From a checkpoint of a small transformer trained on Wikipedia.
Size: 21 layers, width 192, MLP 768 tanh GELU, vocabulary 2048, 13M parameters.
Architecture: LayerNorm before each block, learned positions, biases, tied embeddings.
Training: a variant of Adam for these matrices, 596M tokens.
MLP neurons of a small language model. Each row is named by its layer, matrix (up: input weights; down: output weights) and neuron, and shows model dimensions 0-127. Each number is 500 + 40 x the weight over its row's rms, rounded and kept within 0 to 999. Numbers have three digits each.
Before each neuron's rows, "fires after" lists the tokens most often just before its 100 highest values on Wikipedia text that the model never trained on. A number after a token or word is its count.

fires after: "re" 13, " El" 9, " re" 9, " su" 7, " con" 7, " de" 7
L9.up207:487480579538509542493493483442513530461532565508515572529500483498498522516530523482493509451454437420476536530496500488509447486523559534552546424489584569526517585490591535489489528531574526529436501521470527485405475477547488514503515488474405489513464587516482529461494453448474475510537427515494433451483505564501527439490481496522451493528569499479551561431490475455553470435493
L9.down207:438496518527562490505585519505469507461492500506560539556513500543562458539494511501524547505531547529580457470466515459416603513475472540483506484478538551460461491539424516558448555496451514516486457528388526485535513535451616483501554467516438491452472488530515552475544483510478463487564499475530542468498476521561503495474493516522522547410462483505482491500453534464468525546485

fires after: " c" 12, " h" 9, "w" 9, " g" 7, " W" 7, " Sh" 6
L12.up11:525534502503562520467506499504552509493525487560446467532516530551446429541515500467412510550461527497494605556521470436482415545480447488536530516512455544455452558488490469551521509510531476502526439539513466579490479501519484455538494535438426436490513457553483514532538627480533552478516472481434438492503507533512437521499533546410464552493448481433515446457485525464472501489525
L12.down11:519503502475486601573514553533516596497492499535491593534493584467485573468487486526539453523503488444406455585460470484553505540493499551522432583537476476527480509590487474488507476567455495486480527483494472548460474509426486513458531495444427577462498542443429517522578496495447542485452457477522478493479497463480528490497526510541522398489580488568495447535528519490463506491506

fires after: " of" 21, " O" 10, " F" 10, " House" 8, " W" 4
L9.up448:517538480460542494478595508470494563577527533500465520514629528519417467495541488567454501480536486495470468535617482463613477505556486457521525496390513448457478521449526581447495512444509513499456469499437454489531513502484499482516466526475524433497474487512528515537467488551519468521466436494444499499561463481558513498445511504454488533529540481507490468480497521511505570484489
L9.down448:454452555539488488505527566470484609478477521539535462493540485504471445476545466499400491450476500474505435528627486493447445493480458537571542557554495561462445487464513427497516533494533480464466499538476492511490521524558516424543507573513500529447461510488522483507463473491495447456587451513492516489444481518501519586495491490419493545553468558577430505543515578447486499510415

fires after: " re" 65, " Re" 6, "Re" 5, " " 5, " Le" 4
L13.up138:507474482611515581456496585497490525474518516541514535535502447493528448467515514478460543508512511543500503514533545477472505503555504544499560510468490509490480495493518428479516471567513421494543460518490502530485506461430466466476459467462457500514443468571478441474553488499506403580484423504438487455563535608521496468465524587538483524446489462482487532524534503500492548576513
L13.down138:503478509521506475469508464515531546441515536485470549417554466516528464542503459505489581520536520522495438502439535422516461467480485524553428520502477478504492476492468572535497487498521415498472482497410461517445489464547499466542521553438513458482488507548486457520485473523538509539475563546538509498456437529524556532492505517471554537565435427516520443442479493457482502583492

fires after: " " 35, " p" 14, "P" 9, " P" 9, "app" 5
L11.up365:590488511477501568498508530519535561496495488461505570578514517454449486469557499505494554499539392485472536501553507482496409489559489455519520538463467460455500442496486499536522524419496502501517463469486485508416473489422533438504463468466472523479445496565499480516532498503446433514458474527458514510483560619511502458481533563535524499553548556538451545408558508613556472494530
L11.down365:491591474497438510434468468550523529492493544510511469476572526561508469528513534504559470534556494466566550514469477482590488522507527475469477470540477419433564597563494425537455570521442496574478464503511534478528517460510444554489558472485520519426493481407459553425548457472488493515464508484475453532458575530585516424474567519493490530576503529478541494487478498540451489528510

fires after: "p" 21, " con" 14, "s" 12, "mp" 9, " de" 9, " re" 8
L8.up386:508493536452532518482502480482418554505481481526469493572546446501431518477510550480519494517520465532439570547483569518438487445470497400513516516484574566490412515503460475568508528528506408452504522443476500547466574595464462471485500494518508504495426489494477527458515534457432511555442520490481453482476579498546443531514462497421447473488419563474507504471495542493478521455519
L8.down386:512508481470484541490493508542557598460518539476559625488493565549498390480481492482481455525546472494520399538428475458485545520472470492481441476535551513459426495524503509493507532486476471549487505533462465408539475497471496500487522485512539504486474576476507538539534449512475544515557443531551562545503521601497451433531521453540450492495439471459486544456529527496546488501572

fires after: " " 26, " P" 8, " c" 7, " C" 5, "und" 5, "l" 4
L8.up140:543479453469586479478532479528499507523535451505519551492542455421489589423557485493440465556489488434494439482526536460496463647532475439533488494461453565420518499519467440502534608508467491473520438497519437491424488558475503531506499513490451483464528541555498470535516545548520403559495485496460532539545521497503447445469498457534496562503470513499504491452518520495451471495582
L8.down140:555588541513504466505468524467484476529507498526518500517547549496460465544474557546441505508484544520490556488407548514493551540504467541431478477510470454527497463433383508488442505457553559547491477491559543451538527480472551492534481440437472586497497511503545483449415468557523483524507518549574503498510487379490439516470522544485539467545487527532499498458525424529485471533431

fires after: " " 31, "k" 11, "e" 10, "im" 9, "en" 5, "ne" 5
L9.up173:493462469519520519501512508467527532524480551528453559558444490468494530490496535542471440481552542504510464599490457502564481543499443476543507500537483500496466465494445523496428479464502481497542500488537506523490497566495490464475462516421478484522394485563438530409527579588516448511498467490468514467538510559482487441551595523513507486470500587560481516407450530515527467498540
L9.down173:495487549538478491531552421456510485549463497486479506502468444494519465465548566538487582441524588580549468387484493499468553466466464447439519547469495461515592497465558478515525544506467491487499478484507511466500499537462561506471508538431517437569471493464502477490457513471535493504462433536510506488479477520530572477511531448485529597496504494548594509534490471569533513423538

fires after: "s" 36, "an" 9, "un" 5, "en" 5, "im" 5
L11.up440:510465571487453531418552503493434497496461504438441541529422557564480546437490559542420464500591533514469483532528539548475503528535476468529544550440521445463486485461506410505455404491479502537521481486508465573495463549519482473560514544483482496566490453530566488391531515516489502512467497403507470466512514475524501484519499537427470472479497540493510542460472576499510460528556
L11.down440:541522499480466479478457448484435540483450534579512549508467495547576533467472495583519496483463397500441449490500465507539535597530476440500448515472531477473522481466459488487547542571544517515500443509539510501514486482445504478481487525495510485554473446521456493481481447513491527438486579460525480494490465521584449478574462539504444481596474492479565530467586456467467555513479

fires after: "-" 24, " di" 13, " co" 10, " re" 7, " F" 6, " Pro" 4
L11.up168:557439463560477540479534555538503561532487462513475503514520559508518435452527543509472560520528505483499560468507481478522515499509512448489566525429521482476542545503497428472475500529545447490499460505524463533524515530382495530560534490460481421479467577535478486493488557513481455522533476508406495490550543551602498518487550508487498522498483453468476413449551538499532489501526
L11.down168:460522465556506561506509506482445553484482417560474498524585470472462485449495517514461526511394555505516540510459454571528585479490423528506485480485520498476490572488472508492453493539479506529416522518425542513489561526512456399445494548537502562499503538511512445464460465480524491499474491495546525505502443463449558519487501514490561598530542499521527495511500527522595434481469

fires after: " part" 18, " comp" 15, " re" 13, "s" 11, "p" 8
L7.up21:452504395548537571480542503490530536469556470510442530588514496538496563506436506481440527562472486468510593437523605496460528462472500480533505451408483542482510525484526466538476555501449476423446490487456467515410548487442515540522522520504432507453408398483499475483482460535482499537543498482538505540566515536514568492483552550497475546470468510487521479429573469529478486450489
L7.down21:491488539526477475465499498461470532511459453555549472471538476459466539494481527537478465505550512576587478561445522502466419488510491511475545454526489431523520496467438546494483492566458488543484499535421431556509524502492536508464477432529421535465535477541516482502440507549515487576407548490538459491390479445418486500454482531472556462512507507544450555505520539487461449494498

fires after: " pre" 20, " re" 13, "re" 9, "c" 9, "p" 8, "ce" 7
L11.up335:467493571505562596494492489460540541458529494592486461569488517530482524474514522469523503539470499541489585477518550512513488561490485476503511450483585544472544500468457531524564516483528367507424491474511500499454482536434475524545518474518465486518416528562500525447513510492482524569523463545529492464587545570552459476483520565516488468476469491483492501501462507467508504445507
L11.down335:523499478581411491480573536482471506446477439526471508471512497500493476502533449531515517549544523503573554577568569499473480437538481510362498553494464516504481425478510448522487523498523509525504515522470452475536521453553478492544547479453443502474441502557545529465516400502450619469502498481454547532539522514512481516462524489492509602496474494558514537456503543469507456440514

fires after: " de" 27, " re" 14, " Pro" 10, " " 9, "ro" 6, " pro" 6
L12.up41:627470504450542539466492522524514550437442514483507598549478523483524466440538505513473525465493521550456483488467515514485503577520509474517502437485481509491501476514535469489466475537508425513528435497535417490517491450447491456466503499433565475434446503544487478460558546517466414589492446452413546497512494615554445440490540484465517527474443490473431514412527483506550516469517
L12.down41:512566435494527442545481515490548540560527530506576457562515477533516474515497518506501423514490493473521471553487458453454587544519383537429526488535501502471511547501452488496573519479505425499437527497500558476446522471457525557518536554437504506582412478551487531509469482470526501487552474525459548503472507441537486516509489462467524479475559468465521453541437571542486454528478

fires after: "th" 19, " work" 12, "and" 8, " K" 6, "est" 5, "." 4
L9.up436:454497544526505468473494496404482532487492540518571603513543462489487551562555499506506501423486526441485530526466397546552459488512486496541495541556409536549489507507435519536526516445516503499539425540505470535520470518523439501534476525456480516514472501503526508410472502508489478532577454488487525467482571534577493458369450550479509537457475552507487431485538488520489460463496
L9.down436:445532542546504533470470526528472478525442456471482550515512507407496529496407511468530562507510479492493445498500518454499485468458524462483482476454560544601501573506488507484485463442460562489514433491462513491441474520556535486528533524511506509511474467530465551474449466498454481498469531513565537511481506495496503451509423504502508546432485448554472672522421465503454503570465

fires after: "k" 18, "." 15, "t" 13, " " 8, " K" 7, "om" 6
L7.up534:527451565452543499548494641463441474449505514436505523544501427533584501547518548507476434495466579526463562491513424470498462450539465535495534606504464502500507523499500509564526521439470481523547485515499514510549537429515470485471456502464508480478480451527502475492514517481550450523460492472506550500516553508486467453494491557447562491539518570444515519450509525514519453454503
L7.down534:502476497504451545525449437492566490490551423539496530448438481520533475550444449485514435522568577521443507466454459452563574526428479528503522536508501511461489439526462445469483574507467515501526511497487521545511451455464529494521559495543530526470518466524514519592503516520535474499526572490508548542467508511476566469414501530454446405463490420561496517585460450434458503511557

fires after: "P" 22, " P" 13, " Sp" 9, " su" 8, " sp" 5, "op" 5
L11.up247:493499458505542537410503568490539580498520523482408500485599499524500551507578544465480531475484449562399470519509548450510484463560464502550510519463512507493453441526469469489535493457493506503526509565525476494480488493488489462507446498495474505455428530525523456475538547545523490568489497458439525544485549520547524460523483471431556482503426443544525461452507500485446522567475
L11.down247:521538533507497525479540493492463566500472487449500515514526519525511541560501516442581507455518455438438466476432415453461467538493497456451498427517450460495476504516467456474427483480507548506472527515519484536468518486518473477597517522451441487484482568477463514532569482508490489529522502522454508542526516465527496456468566536592599470461483529535504493468575579553468423483502

fires after: " N" 32, "E" 10, "H" 7, "w" 5, " W" 5, "-" 4
L7.up153:576478445539525473458554488469463468424460463578425521519530556489557528523504500577439433494485498532467450488537563500489501604511486501522448492427491507454508537449428459542501493507506488524546497511523438516592510531527427502480483483514497561516501467518464480498499543520539516497439485394491585436506473495486515513501492506460531581524470452524518479493503556538521436504511
L7.down153:530500439432451471412569502510530505431482493506509521559514461468483476566498474542474441536543391543490431452491493494520484448534496520481491514467443480443484476491500512533539518498543543564468590486601449476469487515532512504492498514588443514523539571495502571417441431543501522463510498533470465481443572532491547479535479510431518537501515531521482501414498531593494507504520

fires after: " " 65, "ne" 7, "2" 4
L14.up287:410404490538592570499520531525507550551533517557458485626486501468448579481520553513432524493536469542499499561542458498484435595512496506573466507532487471458558487432478477529458458514487431511555467556537443462481494543477525519492420474414485466471439450483530514478549540481477500521534488437487562531508561577553543421479544506453515535516489482473489471476560465488482477471469
L14.down287:513487464545490537515531503498427548506568519521531515555517468500492537486489566461473517491454537540448522480451431546547472546543465465496520574527413518506509486505551488511475463498515411489516514470487521475406412485542505518454479502449474471535441475509509556456529523505554533544517467443485617376519516467496470491449499548526538493514524482487536499507561500496563512582519

fires after: " W" 29, "w" 11, " w" 11, "r" 6, " H" 6
L8.up130:488479498515552467426486522496500509517503515574528565508570560429513448451521520487460512520433542478443474461541549447552537530536464485528472538537420517407513489473449459532487497467542543494539487572567482556483467546507477554541455500464450499508531474553462564496584591476573459497420480429413496467499540473499491463486491550470533505480507453534547499467518496564526453489538
L8.down130:555481494444460491599488499585517482512503457509508503459508574512483501491466482416511468527500463484457427440426471487526547538525504436484539476496445505466455519523520497488531527518466578554486532536451496521415569474443544621579482551508520540510459542492491525426513475530514559395568455517493478543546558532476564495464532492535540477499488470487515555431499523557562561519544

fires after: " " 35, " d" 27, " D" 10, "C" 6, " c" 4
L17.up518:529389529434556504487471523484567525572509474490537495502515454373520570447506568495530474479521512482469538475589458495464499537494416476497558545552467547436503572503537489466504475502488444550501498441530495492490541491456424506428491463444445473456470581520508531448550568446554472503516494503494558520545515519537470474531478518516498484481499473565527530487493508423442490526521
L17.down518:531522515430490560525540473439504500514426479474570506471478517565532534497452427505501530515466504486550492537488449502434434436459533514425514468517438457513532523483514469445518550455493561428507503528516555495558501490515534513499490533557460537552567484558551481438405465496501486497570486578515538464520518607496536510490497441465480570561461472429416471442445501523561506441518

fires after: " " 41, " in" 7, " c" 6, " ca" 5
L8.up567:541500485545502529505452522488518579516524523497438493517518466547533586433447571454476530551477554568438585444510527504511503538481460467524481553460506471463453448410581533493551420519499406496567474518484481502464464495465503518472496467469491501500464492534541526478481570444513443535516438480492400475585494511597503505499419515460556453529508510538543453480472525472468451496458
L8.down567:542495560466483549502431514502524556485488474543533418489514413476529456563451507538503482531477435423529490563405496503518490510472476491405564559515484538520461486484563473456557516507480477440561528479438536492558555568485518505453564513542500464519455487555457495431513470518475554418452583498545550545446501551377523522428551501419512472554477531515561490444519514497504567528515